python train.py --d_model=768 --vocab_size=16384 --activation="swiglu" --init_std_up=0.0152 --optimizer="muon_variant" --lr=0.0155 --lr_head=0.00717 --warmup_steps=0 --doc_mask=false
MLP neurons of a small language model. Each row is named by its layer, matrix (gate and up: input weights) and neuron, and shows model dimensions 304-399. Each number is 128 + 24 x the weight over its row's rms, rounded and kept within 0 to 255. Numbers have three digits each. A neuron's up and down rows have the sign that makes its largest values positive.
After each neuron's rows, "fires after" lists the tokens most often just before its 100 highest values on Wikipedia text that the model never trained on; "fires in" lists the words (lower case) most often at its 100 highest values on Wikipedia text that the model never trained on.

L2.gate1391:151117153152112122114061118173171109131163139131140127137086130101115107144124158128143119136107141141136136105148122118110098133141095146102130136120106101127110168146105162149134136094152159113105148143151100121133185139152102130123069136171141136146139152117048147117132150165152133095
L2.up1391:098143149154170135099126131093158123134147147125113110125118147137116159097101131108159127112105112168158136148121147135131093106176129144136121189151118153143125120122134121138100118084122110114124153110113074099146188157119112097144154148192144145126127144112154156180147133147148117105
fires after: "9", "–", " ", "-", "8"
fires in: "7", "1978", "978", "97"

L7.gate1396:129089118135098146115129173139120129106158117149118125111099112118138069135139149118118155117144091130125132148112115110098151166110147114154128138108131143126085113103145051140112128105151106162127144141144158137170139159153121161131094112157128105105150131120096141150108129141117116119
L7.up1396:123118088133133097121159129131115099154125130108139122111163156192120151138096120132141088153109131070135130125118156129114141158081113095094148143126167130109144127086092098142095074098106133110130145108117135141113150155132136143162118142089174099124155173177119101105160112135116130129
fires after: " "
fires in: "1", "10", "11", "14", "12", "17"

L7.gate573:105090168130120085158089095130147051126077130144169145130094112089087109120139105179081143142120154114136157125156133145175109116124103151113177146094170114118122170137076138143170122110140154135117097097093112084164176171111084125153142148109114078171133147105133136187122126152157115122
L7.up573:125066128148099160134134121131092150103156116139110130110183162105158124129108149124120145134121089137116096116163097137132152094082103127136134096148131132124142130132154138133125139132116127071168164091126155135150125105138135160117125126147141145128155160111092130098118121147121140145
fires after: ",", " pr"
fires in: "which", "who", "prisons"

L5.gate1159:145108112142172117099137122137124124105141102104107173130135126098129137102142142154132100103139121079179172122132166134146170112098111087110100141132088139087140173134144134124102104148160148118118116124152129167142143118138093160092155136128107157141078116136108170105118132148149129107
L5.up1159:116157152143128137144109179136128128162177159137160106070105092139138120131136108131106163081104157068044130164136105163109119115126170138145144113109120110142085070117110130117152106111125144145174110123103108131164138136111097096114088117142172159109140056159164109160124148114157136175
fires after: " the", " his", " their", " its", "'s", " US"
fires in: "first", "last", "only", "debut", "third", "second"

L2.gate175:142081112180111117143110164119122102159143118135134136095178135065104148113109110085120118144111105149140117127132130144134147124181129138146115144140118123133146128088135139138129178125095133127115160127110149098123149118142121125164081089126164133160101131141136157134116132114143142115
L2.up175:127101162096107104148149163116134131102106144119116132120134069073127147123129140128108139178085151067104120121154081132096133151085161103116087103148134116145125095130094115152110091119127127080148157121120089104102133117133156116131134105184084097133117089138103153119150121127101136132
fires after: " the", " The", "The", " debut"
fires in: "album", "band", "game", "film", "book", "aircraft"

L2.gate397:149130158142133103077125144128127149087113112124088103126068114173105086131150176117159160142099149114146099163112161105092130094140147112170149125132134137132153142138136107121115138110121137128129120161131053160135115131133170123117140115129124108105097135044072114121129112135128102134
L2.up397:074107143093188132115132139109029119146150168158112105133104089130092110148116149161131138133137131107152105142134149106123140166124159109137120136123106171140134126123145125130099170097135149138116147113146110091141156172145167097101124158094137130105119112103110124079129139130128137107
fires after: " ", " was", " is", " were"
fires in: "0", "years", "months", "killed", "confirmed"

L5.gate72:148136122123138113133110127117131132186125124110092144130123125095150101118110117114131115118125182114124117146125137151142096149134104118147119118097119120134124182117169100162092090081130119124136089136116141169112123125129159134178127136132124143115120136137105150149128158128136085113
L5.up72:134124117173163135117123089128098122115097111134087119114118143153146050118130159144131129145143103114167142148116111131108133105154150130135114170094158115133102142097132118108128123112150064159120156122137088131147112110132132139130110155136104127137145130175133103150111179107132127118
fires after: " and", " It", ",", " but", " He"
fires in: "was", "is", "can"

L2.gate353:117131146121094108127126150135154156129088073154150104135138125129119103164129159151147170114145149129189119104092148114106157145150154097100123144107138117127120111137141136168121125079151156118186182101101163130139117141163117131125148102127102118100119179169164062153148113089134112140
L2.up353:169113140136130092134132116111113147122072185135171091176171084159141101176149182159140128120102138116160103125131150134100190110116145035146120162130102159125080172129132119162117135184139146123192202106147143148075097155132120136118151092132110129149135149119174132115109153129097103104
fires after: "0", "2", "7", "1", "4", "3"
fires in: "august", "january", "april", "july", "2025", "october"

L2.gate1004:105127135139135127123123131145117136123085148139097120116146138175138136149171148157135122175120125126178121104138087116096089113158137083092094138093153123146155134151103130142135180161085108129146165111127118088149131116132157132133156143080136164092116092128157146131141124118097121147
L2.up1004:160131152162117138119125165133134089102060127103103114174139167153104115080125132098138155084145104087099126120137163118148134111132124133099134134156146117102113160174163106154149149109151125114188163094137113105115074144116137136139124175103132145133082106062134156138136126172111149168
fires after: " did", " had", " does", " have", " to", " could"
fires in: "not", "t", "only"

L5.gate1311:158155133075163126082118155108125125119122102113159092159114151125105109109073118153102173147114103137116120102118088120090125144160142098132105114100107164141058114175126121092201123131113126118147152142130082114101144115158112125152144116109109143146119132133114099127146124115143134099
L5.up1311:110124092108159167172102136142113158120115124177121134126119131109116168138106146138118122116123147124138134106140157139073153130095128132140069124123143123139117159143110162130159135102155108112152111137156132099135119154078120114067107111106143116150137111144128152141113121128110114166
fires after: ".", " |", "–", ".\n\n", "ing", ","
fires in: "he", "goals", "embassy"

L2.gate1455:127100143104073118165071130126126142132112084144156133095126122120150114121144159154164135123115113124151139139158142134133141123117099096101114168146164153137121144144106117161121127102126136113157116129130117142132134139118151148170128136126119142135092147174142132113111132139124166119
L2.up1455:178104170150142135155083120115125117102163126125128177087175126154126152155148094169139122148139152119109114130162133152106141101062115107130145144112100099134132115130115155179116145156106155142160188152131140177115115137147145117119080189091115127121143117170158148067152083122123159121
fires after: "0", "1", "8", "7", "4"
fires in: "august", "january", "september", "april", "october", "february"

L7.gate1016:128133137119038132110111117134160111140141099116097126134124148167127084095092101126144114136127139168110097121108115113130129147150068128173160135139101126115139121092163066158127128104172121130128133089131127132118147106145148101140102118170065104106124137139173179073127121131115160138
L7.up1016:128098137132091109134131149147125105119076101123141129137107135113128064130098104114121127142119096125136127153141119108153191111109098123090137158150124143132195151097114097133146169138121170117087143160121131108126140120142152112169133109089127141115088152126130127120160131147137205137
fires after: ",", " and", " that", " which"
fires in: "the", "his", "their", "of"

L2.gate890:193119134083138127135105137109164168135153142162086108149123117139116165130100151106140145153115112139150128136147155122119123145140133169123106080102124147108141102133120116165138110151188187086142166107119091111124188116124142133122097128155130144133127157097141201128117151160113091125
L2.up890:134129145119149123094111143109173152142155143116113115169160110153129131144100157126153136116109117121153119107129140131144108139135155137116107094125142105121138115134128122131160093128163109099180225124136121120111150110124143169122076106157117117170087167134145157154147138173073101147
fires after: " and", ".", ",", " |", ";"
fires in: "they", "its", "their", "his"

L5.gate537:116152064145141109097144158113138145120081148145137171061168145127128136139135139132164132121132157145109099142131121105167139129113109089101105129142126153141126105131108107114136168101143132179131095134150134107110135119092105143130094155138103139131112188112141112154132137131129137124
L5.up537:102112105104132122153178113120116127133098150161119168158160147164065137131097105159151145152116143106126150109174151142124112137099109115110108116132125153134116163181118112116136127152125136140132166090132141130137150155150149176153113153099145097141142122162139144145148094129109152109
fires after: " in", "In", " In", " on", "7"
fires in: "october", "september", "april", "july", "february"

L5.gate747:100072148154102087098134146135189128159119112107153134165123147129148111109178132140094153148117090102091138125063125133122132120117150139122111101139122177102146141178144135146111125100130056158154090088125174111134109143109175174156122119137141134161090113119098114130161110103108124116
L5.up747:110109130133137107131102120123168086135105121140133139118086143085148134140170127155131138144129130071140124159148090109102134175173142108152111103088123156126117136069128145180088144131113108151124082116098112126145146145080143102182167125143125100116114155159129118127122117113138143148
fires after: " one", " of", " There", " there", " Gang"
fires in: "of", "were", "the", "are", "among"

L5.gate1241:105143141090137139152136151098116125129134129109122146132103114142114178127129100146159142137129150119125135120117128103198129161104113096119099111159097126147154108133096153122153158164159122120111114122124107123152109139106087134153097114157130155135138181166141099163136080170135143118
L5.up1241:115163148086131122151155133127117124126140091131128106104089107128112127122133160185116121125123121156105114163108132105127098140123122124136136078141111144095140091168047115098135164155133114131102087155117088139120112064129165106123146123146130124110144155119125094141132097165127126132
fires after: "H", " H", "-H", " Zh", " South", " Sh"
fires in: "ha", "wales", "hua", "hitchcock", "hispanic"

L2.gate1243:148142120129159121155131135099105130149122156131147133108099158127146163155152087194150135086137160108132166087131121091170102119105096116083120142105152103129132130147119122106125181155163128164189121122120088084134076179108110131144140134099147123163106147115111114137097117154148118130
L2.up1243:180171129129137103104110172121110086108141110122103151157149137221138114161143129166103170093143145106131169159154155148139109132081097152117091167084113137150125095079142110143152144112128125128186114112107111102099102133117106114160158164180106099131121116145166144141135148101114113170
fires after: " did", " would", " does", " could", " Don"
fires in: "not", "t", "also", "never", "have"

L5.gate1110:090152098139078119102143139116134149130118088158150133163124155102147095123089168122114130113136129108085119108161114100163152104166118165108154179201141120110123111111117120160117131131131116141107070115115164121142091133122127158134151114169156107156151116130128082152103093112131149152
L5.up1110:092116098117123157149105075079138145149149077136122120143121137126167143126149126116138148147181139132095112104142162102149119119125152111105113175120173131121126142141113116120105126131173164146131114104129107133141125162083127111170078161117124132126123144161144110135120138150122073139
fires after: ",", " and"
fires in: "and", "of", "to", "by"

L7.gate647:141155169134171156144137147156105128100103094118168076106145121137146146122170144124110130171190123063130127158119139122154112115053141119145100141173105118132149131167124131096137137117135168104153126155099152121159077112129146116180121149142194134129098138140111115152094115171113099151
L7.up647:158131135135148157138119167147080129116118072154160109130136137116139127133109098121098134142140125133107108148096137145172215148050123128135062145112127109112111112134116102123167125145168188149131117137119155142109090127122144117138088154131153106132133105149119144146082118148128060165
fires after: " ", "1", "6", "3", "7", "2"
fires in: "2", "3", "12", "4", "62"

L5.gate557:125125116107095147157144101128084146150160115141125125175153114154098108161150113113131127153099135129144090098164124098138125116132103178099137122142147141133159143091144102129130148108100142156124088158156122120123133098129137109144152108152068151108093081079114108124146123130131075088
L5.up557:146117103144139142134120144111133152102147110154182122115104107099139130140126119101131174171100103129119150109155109108128121133148154110093145159109123136159189146180157165103153125098154121143115184146096139136112166171107123138167191122122111100117147156131140091147104115099123142141
fires after: ",", "."
fires in: "and", "they", "so", "their", "he", "it"

L7.gate940:111108143136118150154136175153128127138141119138087105121139134111143123130186109113145138161105161158117138108121131138137157149144124163129152093096145149180129149112110125131137138130128090149119117132135142126166144083120137151151111148119098117164111161150131157151048111144157143102
L7.up940:143135121161085102130127184162157135124107110112138119119122112151139150149152146163159119153089149152163142121141151130130150132147131176121142104087146146180137141106145131123115156105139123176127137162152146126136163122130134112137130142112088097167093158130140138098080108112161147116
fires after: ".", ".\n\n", " had", " life"
fires in: "he", "she", "her", "and", "has"

L10.gate765:087114120122144105154123133171106135154138130164114103116167121148159115110140130096095062134092145159125163132111109113067135144141141115157105141128100129115114074113162133142127139090088118108073086132127156128148132082119120179127133119133157111176152150131077114112125141132151050148
L10.up765:139072115101155115159093160104145080125084170125131144106147122159136092118108171108169156157146158146104124146141160087102120110101099128123115118169144167175138100156114111129121129131122125104123087167129147120117168160117065128142135100157128146159137125112071116165097151092128145122
fires after: ",", ".", " and", " of", " from"
fires in: "the", "an"

L2.gate796:160113118149189138147137146149147099109117110162104124167091120148088142114102160147125136110089134140097126105100130110139131063141116134145139111125120160132115098101138098095099101100151117110160111135132102125143129141131103114129125105119164088154130162123184115126108144170146151118
L2.up796:127127104164123113123148163139138116092111131161119149128072120139106119113116185114141109109096125158120127135124093100118112091124110124129099113139124150130128133118136098093085120112168114101135174121152127130148073127125099138127130127125181110152114169151153119126109153161145169129
fires after: " the", ",", "-", " |", " United", " of"
fires in: "united", "david", "southern", "washington", "states", "president"

L2.gate1329:085109091161135125115099105136117167128159155113185130113130116176123109101173120133163147107162083121136136153117144133177160111122111128084123128129129119128083205116085133084116177091113158129106135138120133143133109130123086144116145089110089109097118101050127146151129140174139138123
L2.up1329:077137103133093114159145130151149114149135194109168140151173138061099094140141114095154176074107139112099153155117157120157145137127119130116145140128171099085123178090101133084143086106114104107160135147114141136141141144096133169182133136118143125109128105148128113140105146111127111093
fires after: ".", ")."
fires in: "the"

L7.gate347:125102131093098140168146119158140153160107120104112141155141156095150127142082154109163139129103148157167125143134127124153135104183143077080104163171109138108121150145138157106134133099147147154144185126139130143182123086164124124129157141126059104116118114120144124160149126150096156143
L7.up347:078154173082096125174079126126105096139125117129128156092137153135146068086142128133127059153122123144140142136137117129113124095131132138173157112114140119145103158104127125132143135106086122149149065180127165157153134127102137155149143148109132148144127090107109130131130107122123127123
fires after: ",", ".", " where", "0", " when"
fires in: "he", "she", "they"

L2.gate549:148082138096104095142087135163101140132148181091166138124159165125123132122104122156121115109119165117109104126082099107147150117112114115148117097124141152126149131099122136116132112082161126142177069129100133124113101132135058117110176150139114125153122137150125090116083111129092147143
L2.up549:170158107123149090181094157116131104143126110129141135124140147092125103134100123139115112086135157131135096118112111179114128112114111107151135098083112137116122101108136152133143126104126111104118077158092121111129129137089121108169120157110155104164115171123110075135147093094137148130
fires after: ","
fires in: "which", "where", "who", "what"

L2.gate849:166097121168135136109080154118116120144115144110121163152129186120119183143137121151122125135104078104127127143151108100120153116138126118094114112128099180154131126113158086144111113113184163115111094140091143137145118167142120138146130134128122119165163142139120129148141118106068122093
L2.up849:127109108162164159125110131111135136129071143099119134122175130120121127140127152118142133147136119097116140141130056103135146156147108114100110099137132168144120151123189118189084096107161138164107096145125121120151144163151134121133159110114118095172122137151142127141137095101153129116
fires after: " ", "–"
fires in: "1", "11", "15", "10"

L7.gate1392:147149125097165087074119149162132090137132119088149148114133124143191123149124135154096151149116125108129155134137120184092153161161089165126124127161134114116111084122133134156144157146123113106193129119126160092080115114120086142152144119118132120149105155098071179121110101132097112131
L7.up1392:128116147099123192154088147117155151137127115121106139146168137094112110117159136110162109138133136150127093133135130117142169101140097100142126114130105104116119161125114126149124146111164163129141145151115103129148117153129129130129130127145073120141130173118140091132140156128124122124
fires after: ",", " to"
fires in: "which", "who", "s", "his"

L2.gate111:083127119117114129134105121134144182149123130160175101142106160073112058125152084109135142126122136160114093130107142140148094130103154178138149154146147104114159122102166141105147098119134176083119102148107144146098146137144122130103151114131108131111104167193113096124134154106092113090
L2.up111:093161135090111111131128107133161108163144102139122134107137092171105128107174108173132072151157109148125135119104136103166187131137158096180129148115156168124098089138093120121150123129126099124122106126132114136140137118123118094153150106108174078117126133070144157160119127101144135125
fires after: ".", ".\n\n", ",", " \""
fires in: "in", "there", "where", "at", "on", "when"

L7.gate830:121108148105142134166127130085123117130150114132147138186122087119118112120113172142119128114162156123162127114147145137171120181153134111156056126110112130133107140127142160124136138117142108103119121150133150149128114148140140161122154154165136121145089128155095127177133172144105128119
L7.up830:117104143122098099134096104163129110134116143144116136157130093164133093112133156127167115132121185173112128130135136156103108159142128129138103058124131126138116135101104133138143096161090122131175139170133124155150117127145099162069176129082138132136125116166089173131147158087137058109
fires after: " and", " He", " he", "==", ",", " She"
fires in: "was", "is", "see", "were"

L2.gate1049:102113125149135153132120129092118139114109108135110151099158041143129143137089103054112164111122115110134122073132100143113114140098143163100128131166117113109162114103122128148093124179162190153155142132122100149123100153170111123113144121134139156157168121089106117136165104127169158142
L2.up1049:135118124119122144148115136130067140119111168093080173146161110156128104116115104097151167074108127097101126099140102128160165161122128166090140105138113115116142091122120149139102143148169184138178128115136131169108117138167138144137124053120112188121106133123099113132094087145157123149
fires after: " the", " The", "The"
fires in: "school", "college", "temple", "church"

L10.gate29:122131124081160144089092124125109128144094115153133138116150120131109101155131155127123122135110095100135129123145125128148143135160101105138146177168140109120153110108096130173109127115181187145114150134139139184137130094150127127128140091112126105111144147155104140140139083131065107134
L10.up29:093128162129135077139122129116159084152117131132141090117108091146113129158113114135127120134121129141106136184104131138119134127153116117126113137165120163110152107129153126107130111096191137153125129214138115145116153130141168138134123146111135095147131125114137097157093129133137102109
fires after: ".", " of", " that", ",", " years", " the"
fires in: "the", "of", "new"

L2.gate1311:067133128099188115114103127127145110139201094124141142160063113097128141123102087118202170114112144125107090122150130088127136117126118148122105136118099135090084137151160123152136047117091130158125158151139104105156121160135145112143163143157141184146116109104103142147105135148146148143
L2.up1311:142122094095128122115104144129138098133165115162148117098092119094118117123126088106135149110111121112109098128096092090134147113111125165095108128131122152118093141159136140115162116113118124183102117143120103110143134134143150108124155169083125150103100128093113135150128129156143127162
fires after: ".\n\n", ".", "–", " ", " He"
fires in: "in", "during", "3", "lost"

L5.gate37:100134122145172148137138145098133134114159095104126154135138142108126108097166125154107093094171126113092139070111123104111149167135136152092131119143108156101109115137138108119140141105165121088105082104125154111121100075126145120134134084077164119104166114154094113092097138151127114122
L5.up37:154132160092127132116150109096139146120184169107133152140153147093135121131147124138110103145149167147113118140133133135121139099182121133124131127135106110099121095112122137122125091091135146111127152155114112125105107124113155093152159117101177093126107157110117136124113138081119113119
fires after: " in", " the", " In", "In", "0"
fires in: "the", "early", "competition", "1500"

L2.gate1268:064130105123139129142109143100118076169159175142126129204141112111168127108133119150107136122145112145119125110121155132135147145078149150150118155122127085133118113132128139136132176094110142118133129090167171102145121126103083068174138187169125149113154111152090133185131097078075116122
L2.up1268:167103139102150113135075118129108148112180121157105101109160142148076099170135129137111119129141086111158152101150103140079124102111107118135101152166120171154111185129101159133144100129137090132103103166133130122086125115097118125133095087130150134124126140108167130117153147139179143142
fires after: ".", ".\n\n", ","
fires in: "after", "at", "since", "until", "before", "by"

L2.gate364:071127113133104111146136148118131116101116138103132149155144115100124134137141115086163122149115130125134114143139134110162109101145155133134141127152136125119111111137158135107117053134152128116151142122098146135129216127109062133144098121140144115098120122080127112148127144138117166097
L2.up364:132115159123144115160093166127178106128126131098156117146096123114140178073129114097139101106138113113116122143150126130104099117143146172131101194168132146139117124124148108136134092147106124139078121166145106136120113132147160125153130132122127113187112138137144152100102119119147164098
fires after: " ", "–", " ("
fires in: "9", "90", "9th", "97", "91", "93"

L2.gate0:112115113119153149125174099156132166145123132108100111098134139107120104113124152124124133160126119114110141166137166142160141139130143123145116099143089087106157129145161129100101116121150140152099145106136117128104135121113151133110113172153138089111119117071140135109156127126162099134
L2.up0:127124078140158110102126140113137123125152109147081141074150082110144063103153153125124125166132158136132123146120156122149165146112111126128111105114111138116172146069121105144171178188170134135115156112075091103115153153090101109119133147129089132130148130168138084103133169105141129131
fires after: " was", " is", " are", " were", "."
fires in: "for", "also", "often", "not", "typically"

L7.gate1068:140155145167138137122119104120103166127145119128144120149138142132118087131117120118130122123137135123078157130102134115118098110110115119081121179105144079148136134126130106171117150156140111175125138099125136124132112106143167117119187146123127167085121118143118159170096127069118094108
L7.up1068:159130107128153116103147117116137133120119121120148126145158109203158164100123113146162105113113129072084117142110140115099127107109116084104134140090178144126120129126112125112093120159138162083111098091105128075123142114095159062118114131106142115133129122120097158150112130106106086136
fires after: " and", ",", ")", " or"
fires in: "and", "later", "then", "not", "or", "also"

L2.gate1530:147102115142069109170099120133126087118116148135141137146137107160124068079122132127135083152128095101074121113104148146133154172125117155100102116121127102120083146124140097124121138144154102141139125102167134132099104126136117098166121135152120113119101132085141163120158152143099087123
L2.up1530:059139113124100136119118129140108083111150121154162125133109118137144132121146081098119116113109117165154141132173185102129108143164130083134186146132135155135148114086073136163124137123079164160154173121135142120096136105093154138112151144099134127156108137175141119088121125117138140123
fires after: " ", ".", " |", "0", "3"
fires in: "8", "episode", "58", "9", "5", "38"

L5.gate1359:151137110142101162097084112156093140130126164126142107110157144086091161141128132139144121115123136120139094160116115100157091120151105115133155129118120136146109158208119150116151108114162151120114128139150131150106169136138080129125149136076136168112142128095134103098124130172134118121
L5.up1359:155148169142083133098143108123158084142147087146126165121133104177099108121107133097088133124120106099089134136160123086138127156071154090088123148092099098143168112122127118113149129140066111105113158125116132155095126110123112093139152128081096133121110170128143145126146149140114136130
fires after: ",", ".", ")"
fires in: "and"

L5.gate602:123136091074104111172090124105125108139159173138127113157160117187136129093141130161098100135152159143128147157159170138129137124099083136114151114113096149105117096120147159129164122125107145131133114151121136143108132110136083150113115134159140157136124132111123112121111154113106176129
L5.up602:123148125141198123106162123162135110133114116154158144107091140169077109133162116134107130095148102146093123119154093082132112165146153101121143145115128115146108086099093075143105117149081093141109133106133134094135108076146118128113171098152190134146132189154182177135132115148082145155
fires after: " under", " in", " for", " with", " after"
fires in: "the"

L10.gate1446:176146116125121088122123090144114095139148164124148120089143143124116131147163157111140129131095137123141131121125090129120121110158094118134163166133108094146132122099087143120118146129153121096127170143125141068090098138136116157168131139086174145117119109141137110103127115105167141147
L10.up1446:105080098131145123153129126120131136091102153143099119141104143103111093132118130090128112087105151104127135122143093138117121132133161123149140167123181129119127145125146123118091142107141095120124149178135123158100120156153139113185107138132118121121132179129112094131089154101092128096
fires after: ","
fires in: "that", "and", "which", "even"

L2.gate391:141114110112074133129156096103108157152133061154135128100086160133136124137130143069126109140096141099108110126116103141105111129113129134116100111124152140157154123136143114099152064123148068180160090119099136107097106123143120125117152125094128120148125103147106164134117123073109103133
L2.up391:134106144161115129129136123124135141168124105155181115061125203140149128140130163105108129203089118135129120099121145175096100134152118111154107143120140116189141141127134130108107130126132102106217139165098155135119151129114136143094141141161168175114145152158145146130096131136139105145
fires after: " one", " of", " all", " One", " Cl", " any"
fires in: "of", "the", "his"

L2.gate1389:144139130148128131130103140134145147170152111159115108111120120094115105150140152140137111095161154154112152152125145131134116103131145147133103161095123142109132091092138115136151105104138142106123120134160103157134145109123114109136115199107184106122124123130117122175110134100148126098
L2.up1389:109082113079137103126114128120139089130127108117106137085137085106059134146133112125148121130134092102098122098139114125181125153127115167127122121193076126131168118156111155132134118113157114130131132147134107141130161142112169120188118096151141126081110121147139128145105110128171150119
fires after: ",", ".", " to"
fires in: "there", "despite", "with", "without"

L7.gate315:133127142177094156139089126157119145134131124085108137131145113104111116123119137121162154122137158116070130140144149126107101113122133139109110101104164117102154119128105122128130120120155116081111130120159140119141131152107100123174108117087100131152154168146152072130134087134108102164
L7.up315:149161125144091115116164138137158146136082125176142094134131131127128125148118107070151155129103131088116136142143116096102124117115130140136126118145134123116158143127147122140142139083151128141093123134135106137146152092138108158121138147109097103138117150082135134145150121126142127101
fires after: ","
fires in: "and"

L5.gate954:079105132161131119138092125132139103122130141115141135153156115109107060141117170158140144156092125135127129142111107152140127130153121120160144156154111151120160153178128159128119100125178158143138082147091176155105126110105071111123150155093115095111094161119132150203106166125116104100
L5.up954:116139121127083144091158148130102149145111141131120084132158137124108130086136141127134111190139144098155118111132122121122138163112143127121129145149122111126127190123135078144105122112180109133098130098151155124106129114112129145112075105159134118166150145168151093123113154181115110132
fires after: ",", ".", " This"
fires in: "which", "and", "with", "until", "so", "as"

L2.gate404:114122147145156163142124119105102116149091064083132163173138125122161134125099157121117113172122132164098081136179125137126130142091113174129150150134151092136145118100132095104117150093145147139132112148135178132104124132132128128117070116136121121146122138099110124146123120134104174152
L2.up404:148137088128108105114142116067135111101131157090108124152125141151111127142117118112151127070112135129111143198115124105160166091126124122132157121130139111096149152111121162125101166160112121120111145107139090124106130175124074127131138213160136132101125158120107129127149097116149159087
fires after: ",", " and", " for"
fires in: "they", "it", "their", "its", "he", "led"

L2.gate431:177159134154137111134138097109152098098117133138095069106163131136121124113129095143171096152103132102123122124135116154145107137141107126109133105133118144107122174131073136128099107121123158096146139113153114128111106123108154117093121165153088110120129139125122119114107146194079104132
L2.up431:138133152187165135146132110127139114069140147118110139101117083160179135130137095141127132134133119120078172122129113150116130098111129138162080139155118116126148094163081096084119102121109134099130133137100177076113121150116117143100124127106104096105125096155145129103064136166117125171
fires after: ".", " ", "–", "°", ":"
fires in: "5", "50", "55", "53", "58", "51"